MLP neurons of a small language model. Each row is named by its layer, matrix (up: input weights) and neuron, and shows model dimensions 0-127. Each number is 500 + 50 x the weight over its row's rms, rounded and kept within 0 to 999. Numbers have three digits each.
A block is one neuron, or neurons of one layer that tend to fire together. After each block is what it responds to, as a language model described it from the Wikipedia text at the highest values.

L12.up51:503545473566538555511467527561505476542432518510545477453510515534437526538507477470495436510482539534476587489469532537439458440586403503527442547468505513595525499484500477535431588463496435503542429391551488541476531538473478559480468550492452558487361484508447469408540565550522548586561520565511434605452449494429478512493566482577592489458485488409467470613543531515532460515483
L12.up212:542469425506477515429461457442457479473469502533568471522478390546425446482543498522529467488453455485442383576498526435457561519482527475471501377381514573434471484522433532540486593493456504527476512530498508452588495478541460602537501592543565519463546618546556566483501509559516418446533444542535477511570437588501532495544554542441484498423492501531598544528505527483510549553541
L12.up396:498525454475375585443400568622435514437430477488539445537485429572477462512437506468554383473534506477625523465515612542538478519465487436576492473552523530530410566487514467453463543443529499553556439445507533543520464499429491503540507443420466442548445553521475482578555450524579511483547541584502520543469511482556527492496485586574507507457438483513496488427495472424539476565548
L12.up937:482459452480534522475404545497449606497397499409436474464407480488501528528465544491533475465462458462524395438525507488522496433553448540513500451465461510451434516542524531481530526473560444503405423649644501456470567507568432493480493538497467429505522470514416494512457440637448595397560584556515532547500472511472520463569542480517502563539539518626554477491470498407468562549467
Description: Forms of "be" (is, are, was, were) right after a sentence subject, such as "He is", "Gorski is", "Stations were". It also fires on word pieces split off mid-word, such as "d-id", "w-ill", "is-sues".

L12.up164:570472459514584466489523503511562510417518489495544552437469448548456561630565542529521464481527515488421508514499467491499547538498582523525604574564505495504505478539517482546535537498465500472554508398528465534365489490533559538482452453555394479516536565412534408468522429431562552540491484526465477459491483481463521481495456567495498419477547433395477437528475516526509579499453
L12.up574:415538527525504474483430536455478486465449465435409555447581381433547457520595559432536497480468404530489481478477461493554479470490513432406462471478509473415532452457501485550569486450400500482435480478526479562477455503657380449520422552498540496511512454488572472529566417607476482509479401535492497445372496491472470481503537448415552457488509454460448566604563561509560611487512
L12.up632:502547505446576537535427480496577536413498423538524429502444550473563528558496502412513477501562499556393511495534582506484530472544519457468520530546567460536417498521496521480623563546456501540478465502508452473531431400498440574398399481556516516518512543514504396593496486568520525443498516526575554466539575523605468345477520492386550555435479512564468586549505430479497560413568
L12.up699:515472496482564622484484528498523450499526527465509375588540579543507491588489553531499539508551500452546429545478463490427573449488545430512508440485470494430459528578493440523473509606525563480411512477486462510608523453496514464454469480508443539525478497478543437591522450481528556554432460480381462491463542469448374491439498450566613478505421585462440456564481507532535493472561
Description: Fires on word-internal pieces when a common word is split oddly, especially ou in ab-ou-t and through-ou-t, plus date digits like 1 in "12 May".

L12.up640:495462465435469458481470564471534475552522334397474495488552467525518495604520588482472633529511484472467508551451543562453495502514508426496467533510615498424483438466547449496408533491481548394456466482499469512406512518497521521541462506527509493568518442411431579432435533485475451574493517502535534541477493545520493564538500522459518489567379380532510544405520611433474532439522
L12.up837:548463372505528534571524492559493540546411494480436479581492554408618524487496515503542542561551531542548464585499516449483475474497497458536510584545578543529500528449501515477538526511554585491504495560472424479483485486611517501444421404499499497398478427442552568555456505531508531472499485476451463435458584574450411490490467537429504479488474414521460479473489492484504552474549
L12.up870:472621493512602463545550538500483526523469517454503573553584469452465552368508475534522550457619468567490586477479418553487545538450411558431471544447460505527556456439504487511573546505443559559419470522462434475506367450445476533525508487493479549599457522530492383540547504417513528530506423515452480493618546494512430514475502544422454469475502443472476421481469536454517516440576
L12.up938:512515526490525469491435499538509558438462390483528477473465533500530449499433467497570550485532515529466490490543543453460499609484492519482384474512518560570402441430619539526531475386450465490556443446461455483480451581573424491574490467605436582524556446568418482517491466506529501489407442511604374557484511546446424496555469497459577535472462468475584527637384509451470512499450
Description: Word pieces inside month names in dates, such as Mar in March, an in January, b in February, ay in May, with occasional day-number digits.

L11.up308:446487549504519483575585546596430537453415458476468495530582446478604613508528465525571524540561574493596474498443417516559515544473479468505493536480490550442538446503504537433524558448519500437485461549377479464584484465595490513463484481500499521455519476475509509494478467553489438494486480485429506497416425514557452461483406495428417400564495445481534520508467504505543405516568
L11.up981:483598510507470514570399480504332605448511500456491483516499458491541522545504466519518460528579528421455396409524561552566429391502631463502609585468547539544535493509496390460545545471584485468506438437507543464541390431516550479403450507520447481579524446476551496508517528493543568570514487568512514458513459551469428425462444524511488476556482445439460520502492452452475434396460
Description: Word pieces inside month names in dates, mostly the first letter after a day number (J in January, A in April), plus year-final digits like 192-9.

L6.up35:503523482541532478585422482532523498450488520594530523534507391457448545393473488405530538464562527547545475509480543434528535490451507455431480489611430506519395461484447500546472465522572451540505493492486498531498464491526477471505517483533465557618465498451474578391575479505504484617512511548426441383413488557545422409493391504535507476522504478497494429547626485420543473490541
L6.up152:581566448612506452470445512448486632505550432543443489450543510513496525483495456530605496507421435462428430539517453516510514523404528576451472467466448478572484490544508498535490567554537527502565533461448481429484551534521465528500425570549562502592545552499454550402547493667492547568467574485400473492536491431581428481470473486504530483502510396488423467461493482487525523520528
L6.up162:449434377513483468527505554453391445561431556524556535522512440534597436491503471488558508435498507587460496434439567568493497582517498566528496507546538485465526451554535452475520539387545480443428554492581454568458481499509525429468483544495460516468511579422545479527402490551483585475567529544521529513507518526505588423465509511488460430499404487431515494576562388462479474371572
L6.up194:458460425591364510417496527470489589456483494530382538549608434537541542418502495544599424544412532496459425491498486554477524434486524572459543526519430553497387548489505574470511501521520571514504549455462551521469466547569459500421522443516556486529483398430539481435500460472489526594505463409523549572566485483608531602506510481465478574545457515511524537484409467453518542416475
L6.up339:406495429501539495522522629446502508488466531555532483570502503485497478487527555456537521524505461491544492412562511497484473454513440501480522568582459413486482503530495534527467604499565473556527523506415418473476517554537474485514448464511450505458427505453473470439626550466469570569496398580515572541502437460493509492482536445491426467559518462565436593489520403440492509511565
L6.up389:499579471575500438551424433476386616550528526563442465482517478505495408369496471510576521451515460504545460501562520571462570602499488505550540567561396516493472446440540450571543559500540543452479527519464466489506515571553436443511424449589491453537520451473433561497552521503491489538559537509588413444501470493506596511527584519555490522512374502496479491465493508469470489462458
L6.up821:474564428456518531522484535421396524508528431456493533507558517429366444569548534448495461478533442543455483544449473469576465480500421394434479489573412407580462473503530411485549513547476536533510500430501410522513443506585447540468448570439489562439536575588475557533492455491521454520524587588538548595543463461491567453585483489504583505537473564525581474495520593500524506578553
L6.up834:529411514517592447484437610510502485577445528544492467611500519532515491486501503478475423529472507580522479534477468551567468463413486468489529344484473484413474556441470465552560504504438530472518470517503556531369594494536450558556503428481457468507496477549491452466501591440530528509516439512492515464450487572441544513566522542574443387483482404534560544573513524496497516467487
Description: Fires on the token right after a proper name, mostly the verbs was or is, plus a period or of, e.g. Stephen was, Gallo is.

L6.up11:464596456572511534476570527447452546446515456575528468488433490533431505397572477524561520616494511448503431473468564495505556520471479542484559511507500520566435508505482554501464550567491535516486460442442491503558454457541536465444458538591562399479437583510514498486454485452581607480566574499512499524481468497506446503486496529564508520495481565574370531507542432445496578525451
L6.up45:461464473415471514494506624511520480558492492435452502553601481465419600567500473496601469419513495455493498539448501483401591497501508419544536473523445460487522545447590555539542487561517541412401494474480470409514504522491410463632565531445448565512502522499509449486564508569518520372460538509509541505406499437541490488547514545507528465549435482600548451595513542416499523406551
L6.up213:545561589383480560500446534585479467490418434470486461455439529528586539532452537504554460470521599557448495615490508581533436381526522578502564475533599516417443479496523504536461599485426435434425531546417549454460436504488586511436525464469494566569476514550498471547438481527515650485446504538480450446510409479518372519478502456501476495609444475588446528521445441586515583477501
L6.up436:500566463434454479473505531392480422485496492448482443417533473487514464579554535428495536430562413477583493391534506415469494527536569504527449524492425429380518547528499514502550446497523552487449493500483447486591436532498461464507572519487486433478564436493470505528503371438526446416591508485585432464468390448452485493456477551504506513569429526509410477427415490505464556555553
L6.up574:480622545495544468483540478517554493448462507458477430575545569476551522532584564516513470474564434559442463450485520472514499569517439519606585526467469494429484440463609507486530539523560560525552512449386409459464502484618536510492449512505484513483466553450457430495507557430489516501524498432511490466523468473474456543480477527450526480616579487533533448498512459523486488514556
L6.up622:550451433456528498449591553437536435594538492442464473489464628516513482376507372412556489493529606532467447401531459489473516453526543547468508490478497463493521470574576555378508546527428541567558436579484448442516542610580456496587561456449534472486546460499522461454511542420454498482582483473478472501453444446474522532479435494507522517514600427526420407435481482518462482452545
L6.up955:468569541423561564410478632535465522474509464473629512473579491563523524433471504495564446462475464498487490483536539447440506494515465520477459576579480371512502395457616574553632464471501504456410463514404557426526535461583422456593568534497527460526566541627458489541530475541398473438500500465464511518513403489523472483507543535564572562571482480462441484484454509404481543439467
L6.up967:457557577479476441463517599515530541476531489535500558448434456519462684390602485495492440543497499430489521481462439457464545512507462516446488524605472442490577513453547574519586478525455549480526494439512451427470481538494536511544448500507568464461435528589442431554480484515534492565429486487524480502606507465572427593563522533463454480526508564507555466450510585493475585488474
Description: Final pieces of split month names before a day or year (Nov-ember, Febru-ary, Mar-ch), plus the " (" after a biography subject's name that opens a birth date.

L11.up470:463545519489522463447517514491497424473491392628347566465525438511480496484510552551537503564450475538544451497479449477440535417453476501493447507420459472439374544428526481546508474508505485487506513457483476479498482500487452418500463440517489400575406666564595477521496514597479525463540515398527445491456508414526589524433585463538518507405451403572589544533514439556470544524440
L11.up1008:470587492545410427472515486479489480470508386475475595475503560538508461505582492549442535585515484494547568436532372462508562485482537454463457495396518518499568488585523494522563555573548557506528533488478478508509443446529450499562482515415481540486538498537528359509484531540606534500457503505507431524546493536416481543511570536436443499515400451443492425532434493524520600584538
Description: Fires on the verb, or its first word piece, right after a person's name or he/she/they in biographies and plot summaries, e.g. was, r(escues), f(aces).

L6.up29:445499512569451545580522560465473506488455562461432460456376468549543486481563552417543437561533525423573474537498571502545532485491443474475561484595535478507526428483544454469582495518473510470467607538481497493551578512579457501488503516538503538538474415569509452508524536431450419556580588651537504502511499443539511495510513508510384441581561500530503467411402513542576484557524
L6.up130:473511475491537492427543441588591530457479490588467522492463486498540524502500550464550503586562475470430472542529505515553585457534502509511568478493465487431591507467461495529544447494512437539530534496531496506452505597513420439484470501476531612469513596511437453415434479434427540478496496534486331515471521454520508471493479430504522456471517579426503493449594584405518499515598
L6.up163:519388528457432509508427444507519430432549514516591483572481487519471441603587478524538427490435440464424478471490481515526505573555465501408613429421468457529479516433522395478594449523520476486644435489460535445475483472521494589529441500478426497536444567515555476528519493485496507552463459483544489502394583474535537375529550472536486529514510642466458581546522529506499482476490
L6.up289:613504565435377572513504469570470514553494524578561529575532507548414419487561493436565509494401499533471417417562617466488530585521455510485563537481528480552516468436478454547517530508468506480477464578430527513435550511548467561476505538519508532538537482474572423461492509426494480486480526597547395405451486472553433516529432478461442460473466497446445486470549612551501531457493
L6.up648:446541494517445516532465527493509513499537518493565483471653547576514497483595433534586462525533480465540414511540382460480519494524482573517453476555545477520548467457487535476505500519457506434518484431502547439585456449503535460528544534459411519610472506473450460539533476526495420502552487607472464482524531435479547558499525462636471522413413442395413520477535562537459486550502
L6.up676:541491437545471495460584489486493551501475566625555483519519511515498456400485489494520525512443533522553542539490480470508465546545506492468512492543515463522513416528536535534577572567479572545467482510537617531497628356545469468440507534589460497564557477491500389524578604535463484352472499518510374568440526404475497438457523481566488386599480527513485524470515504559478525501539
L6.up682:444480440560543487543514562444529460511483604480471511493538382517520540484465512471551411456517538548438462526516543529537478470527508468470510469548494498488520562469583421524532444554568489489560501502501391552521480499421444473498415415429502421496557580473497458483496560473490457488511447584488424497515489522565426510442554500604470558478497491422498479426527484530571548538479
L6.up936:482504479557483479476499494467571529475510434534487574430502463424515532517586441407479484478423453552538427519506530444579472504605507514424487491576540536558657465471500477532529545461497541485613475440466419423455438406474513553533544582546515491477502534380501500489523557543521442492582470535549532484582440542609513448393443542604544442483515477512517548461513510476493538474480
Description: Short word pieces in the middle of a word split into fragments, mostly the "ou" of ab‑ou‑t and "g" of Au‑g‑ust, also Ab‑or‑iginal, art‑ill‑ery.